Part of a small language model's weights: a variant of Muon for these matrices, 898M tokens.
MLP neurons of a small language model. Each row is named by its layer, matrix (down: output weights) and neuron, and shows model dimensions 213-404. Each number is 128 + 24 x the weight over its row's rms, rounded and kept within 0 to 255. Numbers have three digits each.
A block is one neuron, or neurons of one layer that tend to fire together. Before each block is what it responds to, as a language model described it from the Wikipedia text at the highest values.

Description: Inside multi-word titles
L10.down130:093123144119123141126123141163125129123106138133117126140187114080152134098096171146138112119130125117146169141086133158131157162107127105123157102079144135146096132115094154161135146115170104153161136154123132113108132153133138080148145129113121084114094117149100141147145142116078147134132139125126135105131190127134114131120176128091140136126077090099132137138149140125092079180146109122124158130133121160161148133126118183113135123135091150139168118131142131121156150147128146129099140114157163093140134124126131139126156109150149086137074101135114141136098158138133106073
L10.down523:147124118124151130154114118098106130167109150125138108142124176100113141149097123155116098123116133100110104161106103161133127133154111122097152112155156149093112122108152098128152127143134165129079125082123110109160127123114103132092115103111130178084159135110154145089078139138129126141118090102143097121099136144120123161124117120158128133066126132139151111108130161163087133121116143143131137126141159111137130129108144079140096181167075126110131131130146163161147174142178159112106114114103134110134113106139123140081132085135081128137152119132119128099121064100144176104
L10.down1602:140106153143155098105141105160120129114131122152130131121111116143124091141117098130138093105123113115137116125147129099154134152151114134123191185144093106138159106101080159118147157141142107121120173130168159127122101140160133125144167136100168129156139106128140145150160104111157137129135163124140080156094127124107109089173152106090103143095119153124128158145129123121105121151138129095175115177119106135118141131156131157146127132165166105144097148127087114119156116160128108131105103134146154096120131114205117113145185140109131115135140134152113127095110105101092133134
L10.down2109:127122092110159088135167139127149111118138141095153166131135134117132162150145127140132140153141125137150108187123156144119147180142156103098101118091090107194130114137135130116139157142149148107102152110086100151116124152133094148149124106110139096174118107118093130106155107112118148132137100124120124108114120102094127121157147088108099100135121106116087140152143132105145093137091133099154126086143156114111115135133153174161126140129118085089143160126120104105143169144159184084095113153131144124125127149154151124152121152094131147114116111117146130141096179157118164135
L10.down2277:084138138167181134144100137190101169147134168127143117088124153141121192153151148133119144094141087138152114142097115117071083154105118114141116138125119134129131098147100164121141084134158125115122167140098138138106109148126155121111144096127136098118141091119144167140159147130127141085126146091094108076122159123150152147164135111143148174138107137164086136142095116113058117145117089122171107111149128120076110162120144150137122155110100116127137123136114114140154092148124118105106125116109127165127106109170109114113134165132094147119142105100109091100156128129113109148
L10.down2306:150112128135178139132137114140129139110136129100136144165149112120121148138097134150135130126153118134151118102143200126123123140136104114103131172090115129137146133109126099126134104128145124103140130148109096149152121090133114071128135110121152124131151094124123122108166155086120117125119139106140114125132102106161126128137155110151105114099077128105112130152117109119131088146136142102142099153147111106086107115209133152170124119159120143113162150146116096136173145161116129059078112095114130122090133150129129143155131130123137102098124134133140142098123163118142100101
L10.down2379:115122169148125107130154121104171099134149139130156151139165120107157134153120134136145137103119109144136153132108123114132138172082104126125129126090135100134126143122148136107115157110146156109147152115080145088114144108143086078118149058111146099142137095085143119103140121138106150129147151099149098113164122107141138152155145121139131126122105160103083133112130099150053098136125120098119098142138162099117130116159131116125112147122091142134166187099112123117151158109157113113123090136116125108137105196119161131110110171103112139135105079111085114135120146145109145152
L10.down2502:149166119128127130121166155124136121091078152140130147185129121107131158155060122118135144101126131112125076159151126109173136143142146171133174144089099146149127136115126136105131139132169155191109119127125119137138090077113111101072102123147142099114089167131146129130148121161123116150118134122112150123167135081092145151121142141106149092130080115147126111130133105147132115165141175155137141106117128161131107138185125100120138137136146088141117165110121112133142151121113117111133136130120133150082142086123131102155137131116144097105085103075148130111100131141131128089

Description: Postmodifier-opening connectives
L4.down380:141131132141141140146100114105143160075146178148114132110161080160112135135156095129109156117135145130131119111151134127153109109138097127128131110150132099133165102129180117175166136131128164075144137143151138174093155126113178141125171116096105077136073177135114160123158107134102108120123125113137114091129140147131112090117134135155108098110116147128166111124139140101144148108140110147151143144137153132104107181136129156101120177127128165132167176094126108186104173122083109109113158140132129122123107153134135167093113158090133125137079147124147150147083105113104144142
L4.down430:109155133138139138115116143173131096133121122139129153146122098122122123120139108142126110130132151113135123122151147118135108155134125200102154110141119145166129140102087127102124138148160149111133133126127131102135121093097121186139166142135136129145151112116113116118103150100156143116112114132142128139128153096086117169132162134115153110127129124137142122182174092141122139162153147105119105109129133130151124113145130116109164121159095145140140149158117147126104115115112130146129053129129105132082147120156131129095154130102161127173132189125110107090132071160077131113
L4.down717:093121154123112106098108145112108108143109149114112183137074108142134094145144107109154168110128100146111111125128123153087179131116140119092121114106136126122122082119134124130170150112130108109147096148142144159136099155107137142133141122114174088093168113127098129154096145067090114136117159109138098136158146097109127117130112103127124140131142170143148085145177128130112114149119083152123133133200177133166155157133120178126176112125103097151169158157115109157102152085118111084116119102159112064119151149118099109182165127132103148158095155143131099126163143118078113139
L4.down780:115148140176134134119082106142147129146141113140121150137151114169123148120112098156115134109145057129124106128133150106173134134143153133110123088141097135107104156128149111141102128151141127099161147135180147136110129167146114159083100147103107122131111109094133073155108111101106122172133138109151136123122134112105098121135094118150145145147161091144158145169135123116104130151111132152139109159119140155165160128149145112113118156104139116103135155147173138146147125142150166094107142108128163148090106094179156106100109140148130126164132098136170092101155078123139094098
L4.down1061:134108120144149146104077165160115132118146133139115170108134093144151100104149071119142140131151116081136121139105116080132134162119125146127113113124112103147129092133104115106110128145156183141121100159131113098125145142133061130143127170151171167130122146111124141144153098134144150115118161137150150145176180146111166181089142166146152138094106118110160121111149101129110135130170106141138168163135128134127150091130144158114095135116113100101146122084121143109091100133156105116122123127132156128131115106127103111140116125117116156124139133139123133147134152126182098144
L4.down1563:146134088102132108132138126118179120109127147118078151116134117158188171123084122100117103103100121150131083115125120124136172115129134151139158108092094130117112078155123120120114165129119098123137126143144148135075104126175123156151086123131129088094119116121072135135159153104083114136156134124104141132147125150110134088119142123158112137111121125077154111139151147108106100152158134109104158153125154120135115140138139145130098152155103159114180134122082145165090123119144106104125135073144163108118129145116116133130151094107118132138152158153120149117159148150165120110
L4.down2411:109188127114098097100156154162132110138116140143152205143107091123135124113137115175156127114134133113151128128130154182108169116125153109120146105143111126137163092129127139108131161103086148119093141143147120132148132117153109118114094091161149103137147134109105111144125153118120101145153145154130131134181133144119082098142120148151155126067164129156074149134107136165134152137160142162122150131140129141152097121139098120104124149123170110127124199144130138099093139167116141132104107094154139148119075123144075120130153141102151124174111173088118143135091132142096140129
L4.down2546:141107139112125136083099123160130104113126115151117127140130119156113101154096137152094142135124113122096111111124149180129124128146135142157119128076121131172132117146129093141126134120097146088124132148131155126153092095137156127094137101097117119127148156122114143124157194127086115130120170102121160144131238158119124093084167117190096143131096076131123140123135149117110139127159100132134148151102143163141180154156132110157168160101104157106156102102118144130111105126107103106110061139106114106138127130159127149120117135129142120136165135146097091113099148125102147112

Description: Clause-boundary punctuation
L7.down835:106161109164057166147104130140140127097174112138130133088196126141086109106135127155107123102095138125127105162099152102088127149126122158111147117162112149155120143127142129126104083133122137115138121156142089148103163120104158130136142080165110128103120155120110084113133143123107129141080101087152108151104124130093142138176138110168175167134154154102132113142126104142112108109107145143124146123103091110176137169148109076103121145141144110107145160129113101148112117090125139130135133115145130117112138136119093120132133154095147132133131101123120140141105132081097098155

Description: Surname final tokens
L10.down89:135126149118096121109105140137110145091133091133114102140132130122101092153128116132117144149118123102143154108091119158111115087132140121125110140156097137112131126148129107150116125126115125124127160167163133129140151152123143117132146132157107151083115149105120197175131131155120127092107141104148141131119124118118111121136062125068128139113109116143120067138118156141113162105134120116133136096137145135105121182080115143157163151142166111127107144106156125143076147137130144115151113170113074119134111125129138141098123081145124072131075133142106109150138121134165143150
L10.down678:132118138106128120170105127147109138128142130115162124108154149144096134146157114123143129101076151092086145128144133167157107146134142183136154082145089136141146081117145139111175072115125167111122163079157129107114129148116109088119117083143140133135131141136106124103142130079119129152136105101101109122116091082151113127068133124129111082169115180101167142150116108139126133135114105160138127121158120140132149152137154122132107148114117151104166155111098139126121099144121118181114123118126124137181093130150145131120189139168071138099155110069127148141136103121102139113
L10.down896:160119107150131163108104155163126130095159132127093149192120124120145150116117135122116161116166127166117127140126136100144088103180139143156119118111141142094087171109172110105162118159129088112098079108110072150104132121137124144144108114174155147122134105112119107123118130122101133135171099140170182129149125109155098126135100139111122079131131114128138137123120121142172105105152134092164135147164167090105074139140119086144098126129155113125153106115075150115130118132162155117121134183103150101152156110119139156146083170137092184119153143122144128130122088121110118141
L10.down997:107104145154111132167104141100129094120129150140127131147107128090137133120124126178129181098091096068122121085169161102157143114117113108118130089110113127129127133168126124119151110121077155142113119181126170110113114127112110110158132124127142169124158117152141152124094133146125146130106134091175102145117109131183113144131165078109116135137108113087170142161099105135134131145129172120140158106099149109148123103126133057138106112119127163134147135122121153123148154079110124117117107150153145122136142147159143102145153149148120124135137147137129131119145153115121121103
L10.down1507:153119157105077144164113099143117131149139133162104080151173127144154125087140113154169158159123142145116086090121096152111103112113137082145118119165145136121153151091113127094107169104124103146176130179125148150111114137094138130177143111185125140155133117126123112134093156114114112129126152152126110162137168162126182104116118142113084117082084153080154136175118156169152180101121180090134124161116140131101110120130153128117075121156104127114127139113139121151100134106094108124115134139137128137095145128132133113155145124108132117126121153133129122091112154160086094099
L10.down1523:143127132117159162127115114150168155152124100118148109122130088130122120159110135150161117157127113136122117143138122128157129153155135126102139106127112102117097173128141122130160122194168131121170132100088054094078128125077170102135136138134117120141173132147128142123129136120153161147137119138137147106119119116084109141107071136148116151131118166110153140096100125100125147139134130103121158166132105099144115122102111167116139090128136124077159116106157097158136128095171094151100165129127102166086111121132183116131085157140135109152121104110123138168132114159121154155
L10.down2091:118131150085175124190088159140099143115160161132148121120126101096138120147145111119142133103117126113099120119130143128158117108062110087169131131156161137148107155132123107109178113140094116178120087146122107119119101101103108106139118162138078130147142088117164116144126081114100168075096130100114111166142121097113139065179108156056108161151103152179158110106128157153097155143091124153059115113165164155154110131103127163135113128132126116123104127084192123155106143104151073151132119124103092127146189160147130144092102141136081129132094108103166131147097118143138092114
L10.down2446:125154154111158124147109152133131088099120146097138122145157164120112156145146152100096144104095097121143101136102119131145132114116113123123144110143150136119137115137105068122121145123157100109136117102113120086166132111099153145106147100120135119137119113082154170074084113135137161105130091118104077120143110131178093085157136109120164139131129128134125145143089147101147163126100154097146148144129137156133128145122107121130121089127152145145119145130095126111109137133137146144093136130153154111174115114118136140135138084138097116133169149110114133072147134125104139139

Description: Second part of names
L4.down132:081112124174143086132117117116150117144161115097139142139114131170157113121155100129119127091133156116107097147157145137132147131119168119117143120148147126122167148167155146146115171068134131058120113118143108083121096113144101116149163135170153136121151112145114134102135172179124112138135150124135139165138085154127133105136113108120099086142126138142136112142111127146188111096111136126119165162141130123129092118126118104117103134144083123129082136124159125143095125131176155169126107107115114119118157129122108116145154103137130095143123127163170105161117080111095162121
L4.down553:109157104131154132102101157150119164123145108116132184126127161120140158114113093134139154161121135123143138102143153123141135138128122099119121117143113097115165103124141138139102089151142105083137134153139094078126115124115133103170186140122113103109154119118167139116141136137104097151140131099165156128145181132153148144128130096107160112103115137117045107153173128097087150091154139122122105136113143116140122151144132149138159123084117116143160137102083140117166140133153163141137181128138119092136098128122092106116116095102135104141132136151110127114150136188154119169
L4.down570:127111162186100148130120134118153115130155111106140095153145175149111117131136141112156164099110117121142089110182143128098150108120151121127128098182085139141109141125133154126156144086119136096145161136115107176165055142115103163140130117147126184116141109108117122144128126128080135149140141130148156140161123153132143090152099136101093131136124136113173163127125112157153135107111126193144112145115154066127150135098148118117119121138106131107128115121137117150180080123141118088142082128137122115127102146124149088150110141073102138165115143139139123128127099156111116136
L4.down602:115140153117150103118161122145119151106122100116165146055127089155106138117142149103132127124115172118037190121137131167114091150161123099106144177114089113173139064135127133111103118183114145107138128154119133109095138167128102165137137119136125101072115146135149128129153154142084146117105124079134166094107162137110129141145161141134174094102110132130131086092140138148134146130116120141134117106149152127139171131081128116138098118167106125136145106129126165178103180154104136122143096132124125127140154121110123117111132100097156137117136114157108140112150108121157156115
L4.down1187:118162115131132152076121142131090111098127134114149091116141115151100110128172134119085140136125160137150148123121125149141163120119142154138078143128100144159160097091135118155127140121140120106112138138140149136151104194139118144159103116141110137156149167142135125147131122133121106167127110131152134160098136099131139177127105115142152141120113090093140154126124154126109117144105160154166117099122120106131166140071154177127145136125158151133140134113115115143111079115133160135149123161097160130109132120162155128115129138151174086137133105134156098145120165122127139156
L4.down1205:131146140114144131091106131124122094074128133151133147085103152115127129077099101103149119147101097113073146105116147131101098146155120129123177153117118144116133146118117130134105117171132122159142091101161142123075165162095127115114117118137089146123120070142160132114144134160107165147139153067085119126142159103123113106136121169109163123139106127133113108112119154133140124126078169116137089131141178169120100104100098149119129129179122138148122096116109126126150134098134169158162086119131134081125165144136138128094094128116161081147166142151145153148142133159179142216
L4.down1811:162146112139142132119134132142139095138096099145155139141159154152109127112132127076162157155156142143123139132148156102107102107081147111141136139128083096131145105142116124109126143113114138113148118136133148120155134114147067144135094138148116071145132126153136111152119118159149125116152102155110175157158152168130092149128101101121116149150132173137141160111107153103122117102102126125153144185117145094140070084135111199166155136124125151122116178171131162104142139129080131110127136094124117106108149095150132145135125161124116155122117134149150127135129097104105111091
L4.down1867:048140153093116154065143147088118106150128093130129140135143169157092104131138125092156161115083100114112137112126133152124170158166142146160111131120151125132111130097133155074140125110142171104118140119178122150116100104135117070131065113140104157119138110159131129129113078146108175161184126141161155153151153112165120106155157129129142111125135147163112148086118125094132115102146145134122119159125101081136104101133125129142155122138087147112112141117117154170137124111172129139141125126130115116116157109144153122085109144080081140124121115180146109122122132154122139100

Description: Sentence-ending punctuation
L10.down247:117073120110132109083092132084153107115086113163122058132121126119167132140100165152137116139111087122110156132141155122128082140118155134169133128089105119131104155129107148113152172130149136149097112105138122164135092106082143102131123081134108145092129121126137129157126128108111098115105114136138117150129136111143134153127128116102125090173133096106130085159066142117129138113087150179194130117113135129136171124140116136078121097087131142105096125099155129083128139099109148092127135144162164137149116110122127121142190091096155128088114115092174140145121079106129101126
L10.down1100:158145096133101139128132129098103126132129127150106136130141104112122145113110159119141118101156138136096124139112154132156172132152105138148133091151138106117117133142160124082134160152159138119140159150153082160143131106125140167144083105117116119140113110126091157191152110131086130146112151162140145122125149086200118170149129184146119113134095139101174147131148114122127091148124130132103124123082144120134130140149144176145139072177147112151116142177137133146116107107116072156140121105080141165151121148146150116113123109140114135130123140113127114090117175121129135094
L10.down1575:134113121129148102125156195147152142146179176126168126109137157110134135129119123110126102128143108138166116150135161135129074156106113165152098139142105149129102153164137146088112141118131112154118148149078112174156130134116149090146124098118116137106114086109112115100132121118101113140125123114162118116133130126101131170092147124100102130140100136115133137125119121110081161115168148163101157187090143096121111126155165147125126104131138071090101124131162125140160102120090118152130116167138102119131163142147115160122151156114130144086174142123121156108112133097143148159
L10.down1624:149109148167155118131140118135064127160126135099169059134107118152136145121195129118110172144108103105113144170127172135153167121096166104120147157147133133112098113115184139111139135117155121120105125111135124126135126150096082098124151123122127139096158134123190161128124127080126126143127148146158120131110115108117146127109113148122138172102141072111152178120126126095109132130106103113135126126101111183111076171139128154129173120119078127133118144060142133147094139085109114107152145186117129094129161095128132099099122166119121146126103103176172145135108137110119166145
L10.down1684:113139133127118163134097134144082126103153149135158162112075157164151126157126137115135138120109081146131134135120140070148128110139131147111146135149103158134071182126115122112091170146127149118127123138132147116072114109083110068113145166131068127130132113145142147137126102106154087138122101155171132128114132119133110147148127103140128102146120136139130094130112131112085067127102143113117119124140111119134108125115089140090128116099130130142146156096146141115155099122112113096097117121112132096089120093149155111134151137126135120143101118120171171097134139110154151165
L10.down1701:140128145143136125145148130133141166116120134116152118067166128125119148154125133116115104164104124170157132106160131141115130132119098157125150115175139123101144147141134084160131166138115108184113170118120151108136203109109086119133143116112142100144097142120178134103134141144145089148138097119099138117134147097158092128126103116131153078136131124122109157106146121124083150135132095109154122168116127146137111144184141124140127125103140098132136139140117141118113112121144133139122120123109106129142117080160087140086117126122102147098188111147106102112139106132145091135
L10.down1821:194130105094124140131139159109121134093113087129163134140150138143149124122099119098114119125087145117140124105098109109149168139158118121120089116114129144152128085089061135157118135156164100143167137147065115171141148109117124123144131124141069152117138133134103167146161127138119126101123187132116159116139160118138152155143171124126127146141114146128143132106154109107106105163124111132141145102165111123121085133137107086125114109108122119111124154099130160132077076114109162156109126136136067118104128126117157072147141104127167108102122096134111149084136146157095131164
L10.down2331:172131125104159111115176141131133143148174176100142129159161134118165132142159120146106141106140149101144118141097130129089154130090125139112126159153153156131115153133169086130108119114118064134140145116091100109126147135072135106160087121106116131151148100110089178173110160171164131117142120114099132143124128116127175148155143097101121159106153122131115129155134145152109084173117163104178151158143108161135129152115141142143134141133114125125106122148142115128141124126149105118132148140164097090129143118126127137137138129115108130111138106119130148105116182094125126153

Description: Sentence-ending periods
L4.down389:128174105119128149088140148121140151195139158094163110122124092106068094108117095130122146147147131126115166110139144159088125107114136129132139119128099121147090159114119126131138092139091108150168083135142107147152127102139125122084129113097102145141162142164119129132131112152121121139121118110102140134145111126091135130139128155151120113146126152110125134146097127144113130126087138092130120130110142071152165167097134117140100103127118106100184159122145145130132153132146085127151105146135127141134122127144122149054132117102148139125179130102148112059128122141109176134
L4.down1754:139088146126154169127104131128161158143112142128159118127178100112090144083150105142129098151145126130137178126129126116114114137132119102139127146120125103163128145129141160085162143105130135155106116123144102129120123150130107148176144122140149130135084123148148123118118145171120181076120157133123123131178138144146147093151127102121161120084073077135157174111120134116119092122101125141126167127161167102100127120161144097125131097108157108138087170132141139131107098140129093147091079158142117133114136135169112112103133128155105127138124086118135102134142141139131105149
L4.down1973:129114152128128097152115112163110097120130149157154154103184161133140188098155115141104156101092131096131112130113144113124128143130164132115126112102149160093125158084150125117152139153122133151182121107110128153130154111129085110177109139161117128146107112179120127141141112141095167148159121073124100088137128160119092117124085107102111105119105121118122115095122157175111105128168162159164163124179172131136119130135127126120142146138104160143113116075138117114124105139175156096105134135120081116133115116134169202146127120092119134140145144149101128120121097161112088104
L4.down2081:133140125124081127085149151120137139159166152129142121111118166095136128124128138114102144108205142108118122139078149100086118135110129089124130098103136152098128115170132131122152141091057124155154121143098106129138154133117130124134120141120130144146110111150107161109083181106132109154148157104137124089126153130144145101148107130160171122125123105146136126118147131098150120110129121145139148132146116126113095167116116152132076123141121142158122154149133158087153113119117124086168147135184134141147117095161120121087103148151070141105138109125109115088146123133107125131
L4.down2165:165122098117128144122095125147097123133191090149092174117107153173143150147136172120116168126128161104088136102104123133117124138171129130157095123113132132154126145119091109120125085135116096127092144116106102160094172147129126138110161107155109143116152119168128170144107114144074149142150136099128138095073153150134150136114133137114074135123096101148121143157130122158164143115143183155085124167124119114094121153139106127136144077111135145135114106093160139129139116123115137093137104134116120106112135152124081104135122110145143127095147095145146138105140159098111111075
L4.down2231:116155165095099122162139160126146156132153165122097153152108096086153130129122122152078142112097155142128125146161096175111098138151143147172129161137137126187148128116116126124117088115116132141108120118149080174141149112110178080100097095150121102106088111122155083138144153146110144107148123131117108122159135119127148118099110164140148144198107184142156157120117152148153100130124114133109136116102144092115109115131134151116164138120147144099157169118145119141139124125103137134136157137128111100132091098108111097171130150127127108086112160172139127097107130103131134128
L4.down2259:104093097136167119156185162129094121138124121113146141107159134104123120078127145157129114155129111117159105136137103123141132146102133141088152144160136128096112166060149132122102161136190128145155115144115174148132151079087114119113137095159107166091115086111149133100137149194091116136173094114112150127096109062102115131144104119131135110157150135091110165127133154138069137114110150132123196133154107159164147133138113108120135144085113144122115078079130129075115122123132149153116134104091098116133135143116158111105132114125093132127115089119147118127076134116136135155
L4.down2313:144122138135127103119124114102135100129119116123146110138149165126128145115123145152121128127114157090140102138108134079129141169143140141106161088105131128079123161123134150143119108147155135129124132100101125171123116158079086128190129129151158098127151084132173094173139131127098122158166162130134114148092098132147096082094119118115166111150138095123154123141107114119131134142136127131123121131118105095116118130154104109102119149094127141133119162142105165120149150121102163113116149130160125076118184135154115142100118136140140149154088084120140129126114097148131127109

Description: Surname word pieces
L7.down2279:150069123130124118119162106140118104091109073120190110125131150150100127105138131101147190153144115133117078110178143083123133125140140112118127110136108151132138148128098147098132129082140131129140168153114073158148099175137155102127136123137098150120146077112128132141134155127103154132124152081144114147109104124088178141124078130107076138123125140121154118132159139130124139119132144104123117142124169143098113095090131120073150118140094118150093114095163131164130093097139122108140111132113109127106105143117148122126137122116091166145099134101150121109085122149138106127

Description: Prepositions before named complements
L7.down2507:152114102144119133098128170134114126124115115143116144126151113108172112151074129098163120127134119100140137137154126135105109180114143165158110080153091115134088153137130126145130151133168101137105100128113145151106111122129147090126102128093088152092107083124155135152110142115156143163147143156162140151153169071118176092164147103144113135126066131142111134158170105126105116152147135104161099150113096140127115124167134145090079174122115100074138166131087114102122138185096143151116130122117133137116128149163136129127089136094138124111105126115158152104128125138151134163